config = dict(
    num_key_value_heads=2,
    intermediate_size=1344,
    norm_place='pre',
    norm_eps=1e-05,
    qk_norm=True,
    bias='qkv',
    tie_word_embeddings=True,
    parallel_block=False,
    init_std_qkv=0.027,
    init_std_up=0.027,
    lr_mult_up=1.29,
    beta1=0.93,
    lr_head=0.00534,
    final_lr_fraction=0.1,
    batch_tokens=[65536, 131072, 196608],
)
MLP neurons of a small language model. Each row is named by its layer, matrix (gate and up: input weights; down: output weights) and neuron, and shows model dimensions 389-484. Each number is 128 + 32 x the weight over its row's rms, rounded and kept within 0 to 255. Numbers have three digits each. A neuron's up and down rows have the sign that makes its largest values positive.
A block is one neuron, or neurons of one layer that tend to fire together. After each block is what it responds to, as a language model described it from the Wikipedia text at the highest values.

L9.gate1044:159160129122129136156100140144124177102093195137171154138157153132060067097114129155179117161104086055076137121092162061205164098129088105146063130121137128117129091149102135042165166157157092109098085156157141172080134146089182132106135126157132163156096176129158081148120073093102184121
L9.up1044:116150123149146139041161096160105151156135114155099119105132111101125121166148107145184140117136113188173169054147097110051101164117126045176057127124119120170134134119126112120193083107190173159111158149155117060152138085182113124187180180152070162156124083088154102108096120105156115089
L9.down1044:166134116093125143125131122109115123126165147174147129161161095128109161118105173121128073091109145057127112192083145068157100093142152126135151080184164105102101097127140124129134043217119116151089170129169161118121139150109171071173157213124145157118079146124089130135098090118032107089
Tokens immediately preceding a year number, such as table-row pipes, list dashes, at the, in the, and month names; examples: | 2012, at the 2023, in the 1920s.

L7.gate9:135131112073094117143169100113198153147157180146102173113145079128160100178132129091163145181062097169143063130108086143124146134065123102089152121126156079153106080170113073081162088098088106050096115103138151125112170130102140119146129104096089121138183114075105115146100091140110124130
L7.up9:065073248165136150067131105093152149153123079119136101199112074130198171131122159166106094180086091127051140118131108086137115118036097125160092102087120085172116088151121121074141100121123109126134107080131121052126152123106181147128130139129122165139130134116105123147187131122170090125
L7.down9:102178160111127130153149122115130124141117157136137088101106074105174133112143142129098190101096127138053160148139143139109165187110100115130143163149080094149106161113119150118180151159168091124111123122094128148177139171083105146113011151081111139137140126089126120158134138089159085147
L7.gate359:131123101153144198088160149139110088090177130137064143128143129056097108107147119020160125112098092121159149169145107139115152086144123158063148083188101139105172044117149069095110111119087053180060110088117120153132147113171137077135126132142131077157090189161064095088116152102153138135
L7.up359:125093145129190147137116156148176148109140132078201125141132173146092091131107112100123139149169182205143163130167137144143146132160182203075137155097120111101122122190114122106156111096118063149121175171201133129099102104123120134133177138143116134180184113143146050142127075141126171093
L7.down359:080151145045217107115066102090151099103140151104173108145089098113148055105139098076129093134125150167126154118066085128152149159159200113113149127106111168154164120167136119124169133129095126142096114127149140128171123092176144110141149068161116167173133133113134140167171092156130159092
L7.gate409:090131098154135133112150151132165131113129146103128127161119126088080176140077105146118134148158079178073210149131112124163140117120147115140128100129070144114163145119104133102125151054088119183097134069145147108175124125182177106187053141160153123175156123145146117107125054095188151102
L7.up409:125131140129179180141114114176113102131138120123107082123094093146109119127207174098108133147095149164166144150131137106103149120089136116100089157133151127136119118129151127126163128121173150185094155108135136106115102128129115093167159132097124149124122146125108099115097185172161104154
L7.down409:139124137113113128134080183120128091132163116142198096125106127130122137145114131086149152179151085127145134136185147113138104163150114132119124151115140128190113158130108086106108175157077144110092168135156175090134144126133096097058123132088136063145107107098061100180109195170125068124
L7.gate1065:141157143081204145120142181145129147190067129141144137102137097145124161117144137133074189180127095113100119166143086151147120124091160134165107116137167054141113125132156143154132058129126117068074084151122117123157162110089159118126099127149128139112152123132087146140137067125137196135
L7.up1065:138139066135090139078127103145156152118133104118096073139180096121085079107140159124135103130066184082091118071127144080140178120094122148065091155168188113121099131102100145142180151119118077145118096137197111094196100180095175147175169113098098129141159105106084150092103185160144208214
L7.down1065:118167168125131126139146044122064158146098109125121044108155113138098190118072142135038138174095194128125104183120060095103133154113175146074133132161144123096070155123126171107131112103155090142139135092118119101153105203136120123145169122097091084138138137094100124124135119109135097155
Separators such as a row-opening table pipe, comma or dash, right before a number, usually a year, as in filmography rows ("| 2017"), dates ("October 23, 2021"), and citations ("Barnaul, 1964").

L4.gate109:085137077189093127131125074173171113153111115078091143122075076086143120157065116109084165126137101138094159134149129116070154090075105172162092150091102124110085109164088164102085151043147186100135116164133077066119086117196127136178127131119248141115109142096101119154162091068128111127
L4.up109:123165087165138117151106091151183186111118096077124175101154134107187149062111153160109177119131126113118212103133120124090091093126154183131104133126119140109074145173153113106124132091175091155135146126158111097126162096160183116128107196117164149085104140138123122170133111095158159192
L4.down109:151119095079076140152074091148096172129137094114142167113151123155104092139157163127093166123120174094130168183102042121137129064155044144080111098141142108130039143123100120127084138160043130137153147136151103146124116162139139124087178144120111159143115164107110134128125097150097188059
L4.gate308:153184141106096158124149144099091192106167132115082099110125125134172184153172130155062160071149123157112063130123134183109109090089122089131045165113107185131108157186102074176159166148134115158142113125153167123166049125116134158101137109086161097089115128108113075185136175129182148120
L4.up308:109168145153158145072178152187117150096127141167091078127119153136084141130120129097082084119099136149105209118098127073158140121136130153091172140109137132121114072095176142147128099145119080115090106123148163146224116161092079114126151127082139134106086144111110141128096109182085105112
L4.down308:084055119146146144109132168177164133156189130081141142106162129131122110109127130141047138090128113064127134169162125202156141096156095080127150180126124128163121079127162115202160125157096105148107099144169154082157085088115083123142156091091146155181154128099088132140129119162154077132
L4.gate469:140149130127118135122135128118163101122060106106177163098098128065076164098123134168121092214131145147129112096188134187139110072073103095079120187072061110150104081151145139107156134147114108146110134086103165135098079162188127178149149134123115117121171153154069095135118059104144111141
L4.up469:191163098067139161154115131147128139109119110141126113127091138122116176123202121134140126085120132150132178122114129167146138105101094137132136151129071141101153139141052147088104151170130131158111138099040144181086134124132136083109113154183142096106173072085133119105139119155178115139
L4.down469:086129119146141170085197143114084097124135112083144199143123108112074180119163111167213123156150102118141148141103141105141099117118183088110211107141092093140142138097123102099109114132141119167029142158126156127117133108134138101098139155138172139089172130159115052102144071139065157161
L4.gate732:097136104123121176141092184107161147154056073071161158165142183128112097127111108108117178079126080075096127145121134153119140104116143078081111175108096101145121091156180110150157171145114144065160161127214097151097123119125115143194108118135093141114115152132087139122152163106138091165
L4.up732:190105125080128073196071157151102095153089071138129092138125124089165157088103117167095138134125103144217124076101109139126088086098152026116146116161125143096129150099210100077122162133137171103072072143174118106138107150129098120113166056146141154145157118179136109118151130130106065149
L4.down732:125102151183091115102164163127101148092166118068084154137106119112142131137071144138149142053090139079139112096083147147125158155120152116111180147113163136107107184099198151104011164162103112142086090139133071054120084065163140154142091117153117098090115110158125126117091115148128107141
Word pieces right after a capital-letter opening piece inside proper names, often in tables and lists, such as arl in Karlijn, Charlton, ont in Pontiac.

L4.gate341:117098090133082136167025150094182145161112085187080152135169119096167132090141128090131122119155094161089147147152184145133158150129117129152114146109070179136154113170113208124189071130169147119077148123156154151114165157128044134114129136178119125093133125156167131137080107100185112156
L4.up341:208180137104175104183113118108134108114109128118125116141115131129110152104106064107121207159082119149163126202156101114095135121105115115131123140168142104217114137160120068135119092132115159118116143088154123055129140156152131154119138134202145187146126063119136151113175105137167035113
L4.down341:123145132132129132146156193114101159158086088157149073118080183149096147070142126138149182114070126098102156143119112084137151148085135077143130084092102135119145155117163100119105140157114160083075144105114115090106196197138011128120162169122116108101125111181111153134070112115126103081
L4.gate440:076101180103126052164094120150131112130062146118070152067163096138112064123121126210095170118160084178131143108135134155101158158150164076112080093145149074084158108123140111081116098136134141088082089107128148178194108154114126106141136175147172113117065130110105133106161082119173173136
L4.up440:165115141122158093088089134146111162060101151106118149106175104126174122086162174163142101216171119155119186122106093140146170139144179056130097118135165069107201131110160122145142123127124107115114094172175106113156199168125078146097097078169127087134106120126104143120161132171116179171
L4.down440:136149112077127211041082141095093152135078106097174111149113122112103180088131100092143108151120220164174100130107127135120152149162080118142117047103168091146121070163139143125081150095121109115066155121116090120153149194150116125114145112100141123125140135116067152152156156129123074164
L4.gate714:075091145110126141158154126065131138140119179124106139163146051119094082117158039125171135143107120122175153151153180074141043151125138111133190110074120144145151066133142177091125207137124075139076116130096102163120192213136134123093121113136059128159104130172120232169093143097160139091
L4.up714:149201137111134100129132107114153114150213108118093151146105127111099186084116124050110095181121155148132123092137153144163161161144111133155121089142126144135119077140189164151119123159134137055158188178144159185086109173115148104155120150117140172101144110109105148180145154146070115118
L4.down714:123140123082113168128110141096133164103124066087170111111133173180147129050185172135137108167111115147144130108093169162160148142125064147136098108092118029142142165107189098089148095107122141136101143094148137089149140149154069121182134142155103161120173098159136105143121122158092118072
L4.gate995:146142100135144128159104131144169147080109114118100170135168161102173136142175145097150164157135100179134195121192046119135148093150128101119079148132113079152155134084138134158149083138091089182129125041111134093111181116094183093112158158135122196123156149074132120155119141092177097092
L4.up995:121112083141108137093057100122143129133182133155062160109136134136185217137133169099128129164105097152094105117143121115176147113105139139109102119152156155215114177147081121156161075126139105117067183058109102122115172103114110094122142113124155154125106172175091089102146153136131095126
L4.down995:204144168122079145194099176129116171160088121107120147102201128117076110143151117102128135139121069104127133123126104168137225124097108105080147117141118112122143157105120143161097131133063103134126149108140141021124138114100063181219129159127176186154120134076162107140131120076197129082
The opening pipe of a new table row, usually before a year or number (| 2004, | 59), plus ==/=== section-heading markers and breaks after headings.

L7.gate24:158145114163123128067135120119120100186114156142068154132108044096141140179094137105113116110100145134166175146149087117104105126104128111103113100122079127142126137141147162061147095104127150141168166115181104118099158127127110117102077101107142158113121091119118128116104076146170104167
L7.up24:127097139179149087140125105120112181140074142097071085120130126129145118161151114174125119108095139185109123107141186139084091169172163142140153144111172099150135135102184173143166198158154139135168168081141153125160145148102142091101113120082168178136120147123112117140085143216125113156
L7.down24:098155098111146143145154151125133121088172116073143141160113111211074146139104129125116129113178154111077092123130159141104066158171124145175140158083132116122140098140081134117153153162180060115096118108084109147123136123165132197092161100108168124107110120118117175156120087113141100223
L7.gate433:074063109089162094081113152142128209143085154173112131175138141083133087143155139129117142134136140128092123180113120158148125099106088114074173134135112161174159132120184177132065168139175104114111151135100117082039105114144120139139131145090149119144136205121127145053089119107081181151
L7.up433:140173131085139107143137143132098091114130160112132117100172188073171092128115142120114131205190084108097110110122144129161164133159141159130144135088111152127140095164111100103050139186144156148093125123090159095133084133139165113136112107057200113125170177147086090110110119180090109107
L7.down433:142062048074189115140171200143101105162102158132149049124132120174138114123078119098128136171158131124154100092090168156148156144079177137168143046146139165127135105139191139137076125147148182140098167115133129132172095151135058137058137101137138152100124092122123131081151116121120123099
L7.gate968:158050129154095104090181140118108102124129127114115135132095165169137117103157152135148210131149173136179124167129097128094149162168134145165106123154140078096132109167133139154092096096119233145134173101104145097140145143109127131090163163092143152123129091208125095037088120135105104146
L7.up968:132094117128174122131112105154095127127182160089126149154157088083130179141021142119122174139132093155138156143130137145119099123121128137087134196138106171114098147177178114174078108166089094113089154177089090125155171179181190063084105140098122150148115118153173198166087131175114185127
L7.down968:101054090123090099103142147067136117136079123142072170141080154153160119118085171152124083093128069112114138118125144164139102167132202108129188160152112132136068147150142111093077164152168116130121178157139152152129132155113122064135125157080142136140078158130127128130076144149149098224
L7.gate1092:152093092127093166089097176168156224065131128086109105150121148079088090134110124125120126085083120126096118133159103159113096171077130110112170103163123097110106130175136142115047179209126196132128111183109131136125089126082135125175108111080162118139144143142130105165098106146110165154
L7.up1092:127123085127136166138097129124073172105162118137150152163152123127154106145144132092198090108141057150170194103112142149085113144167099137206147146155131113102129110149156161097106152112110120171082114129081092157134160134106131118157084207102129119124149124129167172148097094138137159138
L7.down1092:084110102154133107098152151157161155137072152127086104149118103134123133144109125063061133137152090112099142125160169178101133134175137201055144141109154148115144130149092193148121149111117120130086162161176194179136083151119153080129130132124149122129049121165102115122120066167120121130
Short subword pieces inside long or foreign words, mostly personal and place names, e.g. Zl-at-an, Mel-it-opol, Fil-at, also parasit-ologist, emer-it-us.

L9.gate879:120164158123154125077161179167107178125093104121066099105102142118084153141152167105123167051131121128139171132163131167105120140160096137089182111134163155163226110167137166123143129154116064127137129140163118127164134117151109074136122160063169097122132138071146082141122102133095081154
L9.up879:144144139069065168142145130204080208119089155134139116129129101149153129128120183124161194083174116162145104129131174167065067122103078081175123147072117132182124161120147105136119132133174094136155187184142150140162114099113122151094123149050164179104123082135124089100130085134088150154
L9.down879:109099061151209157113128104100030129099128157097139087159172075116136131120145142103131142099123135115125111132148174141106123153130100101150166139111142139121123124136139094193057163096179130174145118081121139092157067114133090126137132118164122116181126167126142090162174154119130143187
Opening word-piece of an unfamiliar multi-token name, mostly South Asian people and song titles in lists and tables: Man(i), At(ul), Sal(uri).